config.yaml
n_layer: 14
d_model: 160
n_head: 2
n_kv_head: 1
head_dim: 64
d_mlp: 448
vocab_size: 8192
activation: "swiglu"
norm: "rmsnorm"
norm_place: "pre"
norm_eps: 1e-05
positions: "rope"
rope_base: 15000.0
rope_fraction: 1.0
qk_norm: false
attn_scale: 0.125
bias: "none"
tie_embeddings: false
parallel_block: false
init: "trunc"
init_std_qkv: 0.033
init_std_o: 0.0
init_std_up: 0.033
init_std_down: 0.0
optimizer: "adam_variant"
lr: 0.00136
beta1: 0.9
beta2: 0.95
weight_decay: 0.046
lr_head: 0.00479
grad_clip: 2.0
warmup_steps: 488
schedule: "wsd"
decay_fraction: 1.0
decay_shape: "sqrt"
final_lr_fraction: 0.0
batch_tokens: 16384
seq_len: 512
doc_mask: true
train_tokens: 165400000
steps: 10096
dataset: "wikipedia_en"
MLP neurons of a small language model. Each row is named by its layer, matrix (gate and up: input weights) and neuron, and shows model dimensions 0-95. Each number is 200 + 40 x the weight over its row's rms, rounded and kept within 0 to 999. A neuron's up and down rows have the sign that makes its largest values positive.
Before each neuron's rows, "fires on" lists the tokens most often at its 100 highest values on Wikipedia text that the model never trained on.

fires on: " "
L3.gate355,248,200,167,204,217,214,196,181,194,211,279,153,249,228,175,243,169,216,134,227,262,235,255,104,183,197,203,181,198,229,184,169,210,254,169,281,196,233,283,179,206,200,185,253,169,232,183,203,207,217,251,125,232,189,202,165,141,226,124,159,207,153,214,261,229,175,228,147,221,133,132,179,227,153,211,163,207,214,185,255,151,130,255,205,175,253,134,139,202,240,185,192,229,163,192,210
L3.up355,169,227,166,214,239,227,191,209,151,135,168,188,148,97,233,193,209,149,248,169,135,248,211,198,217,140,177,211,249,154,248,176,198,220,203,196,181,246,254,92,212,162,161,145,200,296,294,193,180,253,146,249,174,230,172,297,199,166,154,222,191,155,246,213,196,237,215,232,236,228,285,184,180,196,122,176,161,256,117,227,277,170,201,202,208,136,199,191,173,266,177,235,249,214,176,199

fires on: " |", "6", "7", "4", ";"
L4.gate213,199,216,199,215,203,187,305,197,168,139,193,168,166,174,243,209,221,216,167,225,259,213,236,166,191,216,242,179,221,153,255,113,195,116,100,239,207,220,248,224,160,208,145,184,196,193,166,145,247,232,190,169,217,225,288,153,209,217,231,261,250,190,219,197,240,194,191,192,223,204,230,280,190,188,201,303,200,293,221,236,214,177,208,273,240,184,193,191,151,198,157,204,157,205,176,184
L4.up213,286,207,253,188,175,128,196,221,177,162,198,176,213,175,183,220,197,184,186,208,191,212,196,192,164,215,187,105,278,152,177,197,191,171,137,150,143,246,192,199,145,206,112,247,169,234,156,190,186,226,264,237,206,209,210,259,215,180,164,196,203,248,133,210,153,114,302,181,276,190,142,163,189,205,190,228,299,202,194,216,211,240,201,264,197,173,196,199,288,131,189,178,175,213,205,189

fires on: "a", "un", "n", "ah", "i", "ha"
L9.gate72,161,225,203,194,230,204,185,222,256,215,223,197,185,209,186,175,264,241,237,166,159,196,220,198,178,213,99,250,173,96,221,156,236,88,246,174,139,235,241,205,206,138,217,177,185,160,209,224,254,224,216,228,152,285,230,200,166,198,234,229,175,187,213,236,137,214,124,255,186,254,170,227,202,233,169,231,148,210,226,165,170,172,197,130,202,207,220,147,323,289,208,219,213,207,132,154
L9.up72,154,164,190,229,177,251,219,172,225,265,291,153,248,196,253,248,191,279,226,176,238,150,185,216,135,194,257,196,243,231,203,136,166,248,181,168,133,152,162,155,235,146,129,164,221,227,189,175,181,241,233,154,229,184,156,187,176,181,165,221,224,232,177,205,214,189,110,207,154,159,214,229,270,242,259,199,171,201,197,174,250,191,198,191,241,260,201,209,223,254,178,163,132,176,198,204

fires on: "-", " ", " (", "\n", " Born"
L5.gate408,130,265,213,157,242,174,254,147,119,197,218,200,215,191,139,147,239,175,170,168,194,258,163,217,168,192,231,152,149,91,174,260,187,200,259,217,175,234,211,178,228,171,167,211,195,215,225,151,153,203,206,224,260,258,173,231,209,245,216,209,151,103,173,185,224,248,171,239,171,231,219,116,248,134,140,232,157,201,217,219,203,248,268,166,186,194,148,175,160,217,206,249,205,250,161,251
L5.up408,190,236,202,199,275,127,180,176,106,191,165,171,205,170,142,174,151,141,138,226,178,244,166,248,146,224,229,109,206,171,140,169,181,148,261,227,211,172,199,175,172,191,202,242,178,227,167,166,210,235,175,176,171,245,179,242,214,188,211,243,181,129,201,159,185,187,211,301,176,226,226,185,259,232,267,219,202,189,194,217,203,185,287,227,151,220,165,143,165,200,237,164,207,219,166,202

fires on: "\n", " "
L7.gate105,254,177,215,107,187,146,227,196,213,89,201,221,122,191,234,188,233,163,195,234,267,174,252,181,183,229,114,172,181,106,199,204,222,248,192,213,185,170,253,200,201,228,200,200,212,167,218,230,189,215,156,199,113,88,207,248,160,226,199,201,297,132,241,231,243,238,238,209,146,224,226,163,158,215,175,262,262,211,281,157,231,171,192,241,245,157,176,216,194,221,208,240,120,179,253,186
L7.up105,230,173,207,221,245,202,170,194,200,143,190,157,182,167,212,240,160,224,188,165,221,250,252,179,186,174,130,172,163,206,243,191,212,243,233,257,193,199,232,185,261,220,241,207,198,233,230,301,298,232,204,201,165,146,188,197,126,236,117,194,216,181,290,161,185,161,128,267,226,207,169,131,227,225,210,231,187,223,190,200,314,263,211,222,232,231,198,210,189,265,221,212,203,278,238,213

fires on: " that", " ", "\n", "sur"
L7.gate270,179,208,237,159,255,171,293,148,208,138,226,231,178,130,184,159,235,179,164,221,265,167,192,157,135,165,143,182,221,167,199,198,206,165,260,208,156,206,307,220,255,193,201,157,130,276,230,160,170,212,216,190,192,219,203,152,128,271,167,198,211,226,133,239,171,258,239,218,163,124,181,220,174,163,201,222,213,220,214,198,269,266,245,163,153,190,164,222,158,273,222,159,207,213,163,203
L7.up270,221,203,217,169,261,140,168,219,194,130,219,177,143,86,209,171,227,205,144,191,211,179,170,152,140,190,226,128,226,241,180,198,168,167,142,216,152,207,188,167,231,138,205,155,195,233,173,172,194,212,196,167,191,259,210,226,102,236,194,170,156,232,157,190,145,218,235,241,213,136,268,251,203,208,214,163,218,228,201,240,223,172,177,225,143,229,194,182,135,245,270,122,155,233,173,224

fires on: " ", " Ri", " Minister"
L3.gate161,166,215,184,249,166,206,255,194,108,207,230,222,279,258,178,150,204,217,229,235,225,236,238,189,194,223,217,165,238,163,247,111,129,225,165,281,190,241,182,178,214,207,165,221,197,234,146,195,245,220,168,157,243,305,210,242,126,191,235,116,181,156,235,211,249,265,229,161,253,210,224,187,237,208,218,108,210,169,172,187,196,154,244,190,225,253,162,245,161,200,106,230,174,256,178,245
L3.up161,214,145,155,193,182,200,248,174,154,193,142,185,213,231,220,204,254,274,150,260,129,195,187,180,208,255,208,86,276,155,206,187,152,154,199,209,164,163,212,141,198,155,146,247,213,299,178,120,178,177,172,243,227,205,153,249,107,200,149,179,171,175,157,239,254,226,169,156,149,212,239,193,170,226,209,182,217,157,134,211,204,176,235,242,148,190,214,191,203,189,193,200,153,174,108,141

fires on: "9", "5", " and", "8", "0", " short"
L5.gate249,221,199,178,221,170,149,205,205,210,261,200,248,202,222,180,158,220,186,193,205,224,123,155,177,125,214,254,224,182,166,249,303,232,235,217,196,158,151,167,200,239,177,143,192,201,169,151,216,154,106,179,214,192,140,245,192,234,241,116,265,81,240,176,167,180,199,233,160,280,223,230,164,199,194,168,126,165,229,172,224,188,174,156,206,190,112,186,213,251,173,163,172,208,232,247,176
L5.up249,184,210,195,185,188,189,185,250,220,240,174,181,157,150,236,169,253,247,186,200,180,133,161,194,148,173,275,116,170,233,285,190,167,208,263,142,176,216,323,215,172,206,222,146,204,173,236,193,255,251,237,267,241,186,182,227,162,251,219,249,119,158,211,165,242,184,293,236,182,302,149,207,217,169,180,210,231,168,232,94,166,204,250,260,211,196,214,238,193,110,223,215,244,205,179,263

fires on: "1", "9", "7", " ", "8"
L8.gate292,200,245,137,203,248,209,185,249,274,197,271,205,148,198,215,166,205,237,246,271,250,202,208,187,189,162,197,220,202,226,230,260,163,258,188,116,188,246,173,184,254,198,147,231,125,142,177,135,116,113,121,164,172,190,144,204,214,133,162,195,156,231,155,177,249,243,149,184,237,202,250,115,148,161,196,284,121,221,171,160,207,204,204,184,163,159,178,165,170,188,118,213,135,220,230,242
L8.up292,141,139,261,201,180,195,113,171,236,283,203,228,227,222,196,239,171,233,247,195,150,198,218,225,147,296,195,220,244,250,205,159,212,256,178,175,233,188,244,168,211,181,177,237,205,158,268,176,135,132,248,209,214,168,139,189,220,250,142,179,161,221,194,146,233,213,172,195,240,297,183,157,156,170,194,235,187,177,183,169,211,205,219,208,204,161,226,185,225,177,164,238,246,227,197,279

fires on: " ", "4", "all", "k", "2", "6"
L8.gate68,257,264,202,205,158,168,222,178,210,207,213,296,153,215,248,170,234,160,194,159,278,177,238,200,174,171,189,220,222,165,236,153,166,167,222,241,178,154,252,155,233,169,187,143,205,199,318,207,191,225,224,141,191,157,206,235,204,273,181,154,199,150,117,231,230,233,235,121,129,222,162,195,143,171,181,237,180,230,185,203,185,173,245,278,203,157,187,194,244,223,151,211,224,184,199,192
L8.up68,218,182,233,252,213,192,146,194,236,194,223,193,183,176,169,180,161,203,256,224,246,216,208,178,240,145,186,197,220,250,217,207,207,179,199,180,152,169,137,183,185,154,177,252,214,205,140,155,258,155,141,162,164,236,176,245,210,188,215,237,255,222,251,179,212,79,229,291,178,148,148,236,215,244,308,178,155,156,284,231,163,234,163,210,269,173,148,218,193,216,217,153,191,220,153,174

fires on: " |", "st", "IN", " "
L3.gate80,164,199,247,153,206,201,301,262,168,251,256,170,236,232,185,184,168,184,176,217,136,226,204,112,175,181,227,210,240,254,173,186,171,175,169,167,136,162,226,173,177,211,169,221,159,189,153,200,198,273,294,238,193,252,175,203,168,161,204,214,191,152,131,299,199,209,171,186,228,87,158,209,224,186,234,169,251,139,122,257,167,231,194,213,269,245,253,213,230,216,196,222,163,170,169,212
L3.up80,252,197,174,223,148,186,177,215,184,195,179,180,169,190,244,271,168,202,155,212,218,165,217,256,163,169,248,155,219,168,148,189,225,226,149,201,123,162,183,263,157,218,131,229,287,229,222,95,169,165,211,219,218,134,241,222,198,218,166,201,179,136,207,201,210,159,128,223,182,248,255,218,137,190,160,237,215,276,258,226,199,163,219,223,168,213,204,175,235,152,224,137,245,184,163,173

fires on: "1", " league", " country", " club", " company", " Championship"
L3.gate219,222,208,226,145,251,167,203,199,223,130,210,189,133,231,240,249,228,189,164,197,194,182,202,208,243,190,192,149,172,151,182,126,90,262,211,278,169,208,209,203,199,240,229,199,183,190,214,195,199,252,190,208,184,143,166,232,125,155,183,195,201,162,185,257,217,194,142,162,110,189,153,250,204,171,236,229,249,233,255,192,268,230,185,168,200,268,188,219,171,211,251,246,150,244,133,211
L3.up219,201,158,246,203,226,155,258,117,197,116,201,202,247,228,198,240,187,177,217,186,236,166,171,278,156,268,227,157,169,235,207,182,235,245,128,274,233,203,219,236,158,263,127,211,287,164,245,200,217,201,270,215,199,215,221,204,212,197,213,214,196,268,257,168,240,153,172,170,237,140,188,210,245,239,165,153,267,244,124,167,226,208,227,195,149,177,252,163,208,235,244,248,186,231,216,202

fires on: "7", "8", ".", "6", "9"
L4.gate304,174,187,238,178,222,238,234,264,194,235,230,255,144,277,245,177,252,195,252,251,255,160,171,180,157,125,245,264,222,291,194,197,140,221,164,158,123,222,190,243,229,161,197,212,151,141,223,145,256,202,162,287,157,184,142,217,175,178,192,191,209,209,185,203,244,260,267,208,183,210,182,220,164,138,222,239,216,184,266,199,181,264,196,227,182,194,205,173,189,226,121,180,193,281,198,184
L4.up304,155,172,214,235,204,239,261,204,142,239,259,162,172,201,203,251,165,180,180,159,202,198,191,195,161,186,243,202,209,254,241,151,246,179,178,200,209,260,216,216,188,215,96,174,143,143,258,267,211,154,207,233,219,215,239,236,132,178,264,173,173,160,228,144,200,170,198,140,164,171,251,172,212,281,223,178,182,156,209,181,108,182,215,163,190,214,236,186,191,215,189,257,245,169,240,221

fires on: " "
L3.gate7,238,214,209,219,204,189,271,171,129,190,177,223,199,155,185,103,243,181,227,260,224,232,191,172,245,273,141,153,254,130,201,185,203,246,156,267,180,174,262,186,185,198,216,145,145,292,246,182,226,298,125,248,220,169,217,214,195,228,178,182,230,135,185,188,221,203,251,273,175,200,200,148,221,188,136,241,208,217,174,250,243,130,231,227,251,255,186,225,145,197,169,194,225,219,242,200
L3.up7,216,178,187,177,204,179,211,176,200,139,222,175,179,181,132,222,235,158,140,269,257,186,214,178,242,233,167,191,255,218,184,178,204,208,189,190,146,238,308,226,224,254,216,180,202,225,185,199,231,211,202,218,224,219,248,197,225,261,155,181,203,152,241,199,264,209,187,260,229,202,84,232,197,197,209,191,203,304,199,195,256,162,158,237,242,227,189,209,213,203,189,200,244,202,162,203

fires on: "an", " Jr", "ha", "as", "pur", "ah"
L3.gate48,203,178,205,169,189,175,217,203,234,172,190,124,219,170,214,185,240,205,166,171,111,219,237,209,207,215,199,236,195,266,238,200,184,161,157,127,170,200,166,182,151,160,181,274,293,244,199,210,240,224,235,164,113,234,261,214,193,148,212,190,196,191,233,230,216,174,138,221,186,155,278,289,258,280,230,205,197,177,186,148,157,177,164,197,195,156,172,219,261,152,245,115,128,143,118,196
L3.up48,199,181,144,143,206,253,227,141,170,192,207,194,144,187,168,279,151,219,229,171,156,215,203,158,165,192,210,167,119,181,213,132,165,173,170,161,212,216,251,209,231,255,177,211,224,186,200,181,253,173,252,113,183,107,186,172,198,201,178,233,203,183,158,164,225,222,188,183,266,257,217,258,250,248,189,138,252,294,293,156,198,160,191,195,231,230,262,129,240,255,178,223,174,285,183,277

fires on: "9", "8"
L3.gate3,188,162,239,178,175,198,254,230,192,192,163,163,170,214,281,232,233,210,141,186,200,190,192,196,191,185,290,197,213,232,122,227,256,198,201,228,205,256,218,165,135,151,231,230,209,219,212,151,288,152,152,201,186,172,144,248,270,185,191,207,208,162,242,126,206,218,205,204,118,263,224,250,166,214,208,186,185,223,219,195,170,134,197,149,156,174,173,205,213,178,165,291,162,174,200,155
L3.up3,196,166,238,235,217,151,218,225,169,231,251,192,253,201,309,237,241,216,191,203,226,214,238,142,205,130,212,191,218,176,165,194,195,163,141,199,134,182,183,180,167,191,283,246,235,210,192,107,230,148,217,205,204,196,198,226,215,301,226,242,200,105,192,225,215,100,220,210,205,187,155,220,183,190,177,215,168,163,212,186,205,136,165,103,178,228,165,236,238,191,214,159,199,218,222,235

fires on: "\n", " She"
L7.gate306,234,208,198,185,189,214,257,198,185,177,219,292,210,227,262,173,116,177,204,181,245,166,164,163,202,190,224,208,90,197,231,204,84,209,218,263,207,216,211,209,339,174,252,226,236,206,224,239,246,129,197,140,196,155,216,147,249,217,194,170,226,219,179,203,246,215,259,155,146,179,281,218,227,131,214,174,150,247,185,132,236,219,231,154,253,278,155,205,134,166,194,230,237,225,184,194
L7.up306,192,205,206,171,191,218,318,234,226,134,202,239,265,225,164,190,121,205,175,219,120,188,199,209,246,156,192,176,169,221,218,176,223,221,201,191,206,300,132,187,308,175,233,175,243,222,225,219,190,219,172,166,183,188,233,205,221,188,273,178,179,237,234,179,266,129,213,116,122,180,246,227,202,176,230,177,189,281,208,146,266,179,240,182,248,201,187,243,156,177,178,168,237,231,170,208

fires on: " (", " ", "\n", " secur", " date"
L5.gate99,160,212,187,166,184,171,252,245,193,177,228,201,243,218,190,253,178,255,285,222,270,221,227,178,194,252,260,213,192,149,206,202,237,233,252,210,98,206,226,212,163,204,232,217,166,214,196,150,174,207,228,169,241,195,212,200,205,207,161,154,264,107,211,206,271,234,265,220,199,212,139,116,177,205,167,181,148,271,220,241,218,155,256,161,234,265,197,225,226,226,153,195,188,173,220,213
L5.up99,237,212,253,169,194,201,178,231,257,136,136,134,284,224,217,283,193,252,254,253,224,241,200,223,245,285,229,140,189,177,168,201,203,220,204,241,140,146,204,197,145,195,225,222,193,268,110,168,205,245,201,198,170,223,242,217,193,161,189,205,285,128,191,199,269,157,215,254,237,215,100,158,198,239,151,181,151,184,194,217,253,159,262,175,207,167,183,216,243,230,219,193,151,128,201,220

fires on: "1", "0", "2", "4", "3", "7"
L4.gate303,166,158,167,221,188,270,167,162,233,258,234,275,239,250,201,173,167,170,237,220,197,262,149,197,263,226,222,288,94,298,217,192,224,221,175,158,136,202,213,177,272,154,212,209,181,167,261,190,184,101,203,182,254,148,141,191,220,248,199,231,148,164,170,238,277,250,170,193,227,189,195,173,210,154,160,196,189,233,204,165,134,181,280,234,243,188,141,207,204,216,179,202,254,174,251,232
L4.up303,235,225,155,230,254,206,124,164,227,214,166,187,187,229,149,216,233,148,157,271,164,166,189,214,242,204,222,214,227,235,148,166,270,242,235,150,261,206,218,242,197,188,221,178,206,149,153,235,150,196,195,187,188,196,131,203,194,177,166,237,130,194,183,184,143,175,166,253,231,247,132,135,159,258,103,269,159,171,169,158,158,268,226,231,149,153,174,280,221,179,189,205,213,174,201,120

fires on: " "
L3.gate429,215,263,167,202,211,160,268,226,228,193,216,213,169,213,212,213,202,236,107,223,232,234,178,212,200,188,185,188,171,187,162,226,60,127,182,185,171,224,244,179,175,208,210,194,122,163,241,230,166,233,203,208,172,133,220,214,157,253,177,164,230,178,108,208,269,261,262,174,178,178,237,160,148,146,194,234,164,199,259,258,289,255,147,202,200,232,198,138,192,210,160,262,261,180,141,128
L3.up429,246,241,225,237,146,196,192,197,193,169,156,146,269,149,178,153,214,194,152,172,165,239,166,251,213,242,156,175,258,218,270,133,181,170,199,223,228,255,246,118,144,215,165,212,188,184,169,323,169,236,192,241,230,173,228,245,203,215,115,148,186,195,219,189,238,205,227,145,208,178,178,148,153,241,179,190,109,213,214,224,247,193,170,130,166,285,176,190,162,198,232,212,184,188,155,152

fires on: "9", "\n", "8"
L4.gate445,168,212,215,189,216,204,162,227,200,150,206,269,46,213,155,167,217,187,212,219,173,162,203,151,232,209,155,269,216,164,205,211,218,165,194,284,268,225,134,288,186,167,258,169,159,198,248,221,208,262,218,220,218,196,183,236,168,193,208,231,199,232,199,168,257,186,165,164,242,168,227,188,134,176,255,252,211,202,258,200,196,198,185,214,173,219,244,139,220,245,193,293,153,233,158,246
L4.up445,202,117,220,282,171,145,230,218,148,250,250,192,221,214,246,248,224,191,219,180,213,191,230,196,150,174,306,236,276,250,205,170,192,219,125,207,191,191,270,215,149,126,152,207,177,181,247,195,247,200,225,181,188,115,182,238,209,185,132,173,132,134,190,164,197,253,232,262,188,229,273,161,136,224,182,168,199,278,210,263,217,225,180,165,218,159,220,240,196,179,170,216,190,199,197,207

fires on: " ", "2"
L7.gate388,190,229,171,142,255,191,265,218,234,256,237,258,196,174,234,237,258,234,159,195,258,204,214,163,181,147,184,194,214,219,141,226,148,191,223,220,205,190,234,193,213,172,221,133,176,199,206,166,187,174,138,220,209,146,159,180,146,240,166,113,223,181,180,207,183,182,235,217,173,136,222,210,153,111,130,153,205,224,195,275,288,176,215,227,227,126,211,221,149,251,154,271,245,214,176,170
L7.up388,218,200,199,180,219,176,177,232,222,200,223,216,197,161,175,255,267,249,142,211,223,145,179,181,263,172,236,180,265,279,184,279,146,174,201,148,238,212,152,113,159,145,230,175,194,193,253,180,220,278,184,219,176,178,222,275,160,204,151,100,223,203,163,170,173,153,188,217,254,138,265,140,173,179,152,138,131,262,172,219,279,159,242,203,213,188,212,247,175,232,190,216,193,132,142,173

fires on: "\n"
L7.gate95,217,219,197,150,196,208,206,196,169,228,206,292,250,198,284,268,87,236,181,174,234,264,225,181,226,224,149,213,183,117,212,217,197,203,175,196,223,195,271,171,222,224,173,181,233,239,206,217,233,133,208,149,142,136,202,243,223,228,145,164,234,171,222,189,251,250,229,93,192,179,223,160,226,145,147,215,182,262,183,158,177,233,207,193,178,267,268,236,195,212,171,189,219,196,192,175
L7.up95,220,174,232,157,278,87,165,249,213,219,188,215,188,184,240,250,209,278,172,227,161,195,261,203,184,235,109,123,240,138,211,187,190,170,242,227,219,190,197,199,213,230,208,168,234,246,217,130,278,159,187,175,196,198,213,227,193,253,178,227,202,204,180,181,241,209,225,187,205,180,244,166,225,178,218,266,206,281,191,102,261,185,99,235,168,261,168,254,139,165,217,211,168,188,239,216

fires on: "8", "1", "7", "5"
L6.gate300,214,247,199,256,192,224,194,136,182,188,262,178,243,314,194,207,169,229,172,226,203,162,159,196,161,251,233,263,210,179,119,167,282,203,273,152,167,196,174,231,226,201,218,253,142,234,168,226,191,155,212,130,189,156,203,173,211,241,101,172,244,181,254,133,223,213,178,118,147,167,164,183,139,207,233,176,225,233,173,178,214,195,198,215,160,169,164,173,252,188,212,217,196,142,206,164
L6.up300,205,154,201,189,270,245,151,308,229,233,161,275,169,209,191,231,210,226,268,224,171,200,106,212,177,231,177,154,260,246,196,212,294,163,175,251,176,128,194,199,192,184,279,225,310,212,177,178,210,181,227,222,232,253,201,261,173,200,225,177,157,227,178,194,254,206,318,186,138,261,181,238,245,259,206,144,200,230,229,239,220,210,152,182,239,226,213,212,215,136,150,159,249,215,224,201

fires on: "8", "1", "2", "9", "6", "7"
L6.gate219,137,208,147,193,172,147,259,222,200,189,227,177,229,258,225,175,200,204,247,198,140,225,183,166,281,256,238,97,198,288,303,154,251,259,226,230,216,245,232,290,150,192,198,178,205,195,184,211,160,212,155,213,179,171,277,183,159,217,256,172,167,263,175,199,254,259,181,213,202,185,216,216,206,153,199,220,184,207,218,167,232,217,207,187,208,167,269,207,149,232,170,287,230,199,217,133
L6.up219,162,260,184,197,232,174,174,241,217,194,237,237,171,225,167,221,218,246,213,246,210,99,180,205,200,240,190,124,194,193,213,141,202,186,167,213,210,276,67,212,134,244,252,174,146,205,135,188,248,167,226,172,215,200,175,260,229,197,242,203,212,229,128,196,165,188,146,234,202,150,169,192,180,234,181,192,233,214,174,246,125,195,114,114,242,177,219,241,179,193,237,230,237,154,88,213

fires on: "8", "9", "7", "RA", "4", "6"
L6.gate100,139,200,250,179,211,227,269,232,242,190,236,144,262,234,221,204,194,262,187,222,295,184,177,181,195,187,236,173,238,218,205,202,163,219,182,215,189,244,153,217,87,227,208,181,155,172,192,198,192,240,254,210,193,123,238,135,191,184,207,219,152,158,225,182,201,239,220,224,169,232,274,295,123,224,204,249,203,192,246,237,208,208,128,242,219,160,170,164,125,180,136,241,203,279,223,200
L6.up100,246,198,151,149,224,161,187,248,216,179,226,202,131,190,112,227,289,207,156,201,182,150,184,206,241,185,246,208,204,170,183,177,116,110,147,191,115,234,93,145,150,160,218,196,153,224,229,212,146,163,220,233,238,127,196,209,225,156,166,212,215,187,207,229,233,200,172,166,165,183,244,231,248,190,176,243,227,233,240,274,240,222,175,240,215,184,134,167,245,226,203,225,149,120,184,197

fires on: "0", "'", "2", "6", "5", "9"
L3.gate336,209,164,234,210,215,237,205,192,128,216,231,136,200,197,241,186,187,218,201,215,200,231,241,175,195,256,250,208,223,222,214,145,212,173,128,146,120,167,227,210,164,201,164,226,180,225,196,189,153,301,285,158,183,209,211,119,226,170,171,201,144,224,195,269,248,216,138,217,195,119,217,244,188,271,208,213,230,281,211,218,195,186,228,253,205,239,191,163,248,197,220,188,135,257,188,169
L3.up336,179,231,95,255,202,254,148,180,244,155,163,244,188,206,159,165,268,177,186,202,158,216,204,110,206,196,200,190,183,166,156,248,145,148,192,197,157,244,100,186,216,162,208,197,236,164,231,255,253,219,218,251,198,196,167,227,171,179,211,195,132,295,195,224,202,225,150,177,167,215,234,153,108,195,212,263,212,185,187,240,227,207,212,205,127,154,170,165,232,195,199,263,192,161,194,192

fires on: "0", "\n", "9", " Team"
L7.gate381,143,274,207,203,210,260,172,225,180,162,216,171,136,196,122,199,170,207,224,143,226,266,172,146,147,177,232,192,157,193,179,189,208,202,200,236,195,267,215,229,258,176,189,218,150,193,172,183,191,176,175,178,220,222,188,176,252,208,197,258,174,105,208,227,198,211,135,234,197,297,230,158,226,158,102,184,224,193,218,197,217,251,227,181,195,199,168,174,118,207,115,170,252,191,180,212
L7.up381,227,176,269,157,207,175,124,212,194,183,156,159,109,228,179,231,162,164,150,204,189,245,169,167,172,237,249,192,134,187,201,179,147,196,228,282,234,203,155,169,238,163,176,215,201,179,199,240,201,144,159,179,232,202,211,230,292,150,216,188,173,205,246,172,128,176,161,275,220,264,213,173,220,251,161,152,211,218,198,145,241,216,266,214,144,174,175,204,147,206,150,108,230,155,185,209

fires on: "1", "8"
L7.gate386,139,250,271,198,216,180,185,155,197,164,225,175,149,202,261,242,268,131,193,171,259,147,180,198,165,155,185,216,218,191,120,215,147,155,329,216,256,217,195,180,269,184,240,175,215,215,122,174,222,154,136,241,170,219,215,149,192,163,233,217,239,156,235,218,223,192,237,153,106,238,215,234,173,154,251,238,207,254,177,138,286,183,191,199,160,212,157,231,148,202,201,156,197,242,172,218
L7.up386,220,202,228,228,217,259,263,162,256,189,219,239,238,194,222,270,278,317,168,252,272,221,211,238,128,224,179,206,226,174,187,163,244,256,191,158,198,196,204,159,184,203,224,210,191,186,189,218,204,206,238,139,174,224,197,267,228,228,189,151,233,100,254,148,159,182,170,175,234,251,169,163,166,187,204,145,250,171,181,237,178,189,199,150,156,237,163,266,204,214,225,248,247,248,173,278

fires on: "0", " Party", " Born"
L6.gate49,111,177,124,141,195,204,241,152,226,184,217,210,196,180,154,220,249,190,205,172,189,255,190,106,146,243,181,178,171,211,158,165,193,176,234,222,199,205,255,216,246,233,247,244,224,170,167,253,137,204,217,151,232,227,87,197,279,241,234,200,218,135,213,171,236,275,173,172,235,271,256,62,162,203,119,222,170,177,206,198,180,246,243,158,219,184,164,208,200,191,123,187,282,230,215,289
L6.up49,174,190,171,178,250,174,143,143,231,166,185,195,220,142,148,276,248,165,215,177,167,273,205,141,163,227,245,176,217,289,126,151,225,205,218,244,242,220,242,212,165,188,254,241,155,189,101,267,220,240,244,138,182,206,192,199,223,234,221,111,189,174,261,107,259,245,186,219,256,270,221,97,197,232,199,165,191,148,172,200,217,193,221,220,245,144,223,193,234,188,167,209,224,168,197,228

fires on: "9", "8", "2", "1"
L7.gate433,169,173,264,237,164,172,278,201,174,150,198,230,223,213,281,255,97,244,176,142,220,153,176,125,146,154,223,234,159,215,178,223,156,168,211,231,274,190,215,194,244,189,281,141,192,156,199,166,254,194,152,253,234,198,219,124,202,209,251,238,220,174,233,251,207,196,194,183,102,108,185,219,240,162,164,163,149,187,187,256,209,232,221,193,222,230,259,243,207,208,179,183,227,182,144,187
L7.up433,219,242,199,208,251,236,296,246,244,201,298,233,191,203,282,187,193,161,230,258,150,171,159,162,182,174,210,156,187,201,178,247,282,262,213,140,208,223,248,189,247,198,94,148,113,229,243,190,217,148,201,170,153,292,193,191,207,181,177,315,181,148,193,174,212,142,238,212,185,226,208,236,119,142,147,192,232,191,221,192,163,202,269,238,179,174,177,266,205,189,172,222,216,222,215,225

fires on: "8", "9", "1", " Mar", "7", " June"
L5.gate396,216,217,214,228,252,247,146,230,218,203,186,185,229,257,149,191,196,257,250,173,227,181,168,207,154,312,171,187,248,196,112,153,275,179,192,265,225,189,159,234,213,211,256,235,270,193,171,222,235,190,190,200,201,209,210,250,182,225,209,227,237,99,226,148,246,208,191,159,188,213,245,139,203,180,222,189,166,222,188,262,129,224,215,169,134,139,133,139,223,257,211,223,180,233,172,153
L5.up396,185,153,244,205,223,189,200,218,222,270,221,228,209,182,179,259,143,245,291,225,206,182,248,133,156,172,220,223,207,238,153,176,206,163,158,171,136,208,128,236,185,110,175,124,285,172,202,211,221,206,183,218,193,189,257,300,145,233,232,255,172,193,146,183,175,206,178,230,226,251,167,169,145,245,204,146,271,203,220,216,171,177,152,150,132,149,221,159,174,189,263,234,221,227,248,188